Weights of a small transformer language model.
Architecture: LayerNorm before each block, learned positions, no biases in attention or MLP.
Training: a variant of Muon for these matrices, 209M tokens, 12775 steps.
MLP neurons of a small language model. Each row is named by its layer, matrix (up: input weights) and neuron, and shows model dimensions 16-79. Each number is 128 + 24 x the weight over its row's rms, rounded and kept within 0 to 255.
After each neuron's rows, "fires after" lists the tokens most often just before its 100 highest values on Wikipedia text that the model never trained on.

L10.up62 [ 97  77 149 149 162 100 132 124 104 131 131 166  90 152 114 134 159 102 123 126  99  89 105 140  91 107 132  93 154 104 132 134 114 135 143 178 112 150 155  89  70 135  92 121 134 151 167 165 152 124 122 141 121 128 121 104 153 113 162 104  87  82 173 172]
fires after: "M", "V", "G", "P", "g"

L10.up135 [108 116  95 152 149 151 133 121 113 137 114 113 124 157  98  84 100 113  88 115 160 152  99 149  99 128 130 111 142 124 148 100 118 175 115 135 155 146 144 112 128 101 124 150 124 121 148 148 107 114 104 136 164 158 106  63 122 104 129 188 106 109 155 149]
fires after: "f", "im", "me", "ef", "F"

L10.up253 [180 170 107 152 143 132 122 165 130 170 145 199 140 106 157  98 142 121 121 116  95 124 137 124 111 106  95 102 146 111 127  92 138 112 106 110 126 131 138  91 130 156 116 123 142 141 105 113 106 123 101 103 113 139 135 134 149 110 124 147 112 124 110 115]
fires after: "comp", "was ", "is ", "coll", "co", "tr"

L8.up115 [142 118 154 174 112 144 114 126 151 133 110  97 129 157 108 113 140 153 102  95 139 155 136 138 152 106 128 159 130 118 150 114 128 121 135  99 139 149 118 114  91 106 120 151 127 130 118  92 156 120 117  98 151 117 107 124 137 124 147 101 151 136 189  91]
fires after: "ud", "ow", "ind", "und", "end"

L8.up277 [100 121 138 132 112  85 153  94 153 130 137  97 161 186 134 103 140 144 132 149 110 117 137 137 125  98 119 132 116 148 131 150 115 140 112 126 136  88 145 159 184 128  71  99 145 129 166 100 123 117 123  83 121 125 132  97 146  94 164  98 141 122 143 120]
fires after: "sh", "H", "un", "Sh", "n"

L5.up94 [101 112 138 137 124  73 148 129  94 149 117 123  96 110 134  97 169 120 111 113 135  69 148 105 133 136 134 134 137  92 148 145 147 147 108 123 107 148 114 115  95 140  89 152 113 146  91 143  98 134 101 148 112  85 134 148 190 131 143 133 125 148 184 156]
fires after: "\n", "S", "s", "known "

L8.up271 [122 128 133  76 116 132 126  83 138 151 133 131 123 125 109 111 139 125 120 159 140  94 142 128 181 161 147 169 135 153 117 151 122 114 139 108 114 159 144 141  90 154 163 159 137 149 114 143 149  89  71 121 116 134 113 119 129 152 146 133 119 169 126 131]
fires after: "d", "ic", "D", "of ", "at ", "in "

L5.up250 [ 94 159 135 147 164 140 110 153 146 141 104 113 122 153 115 154 118 125 124 141 127 109 128  87 135  85 165 106  90 111 153  95 116 100 141 163 126 113 123  88 149 139 108 126 102 160 127 127 138 105 108  85 127 163 124 159 149 107 125 133  65  83 118 134]
fires after: "Gr", "there ", "well ", "There ", "ex", "gr"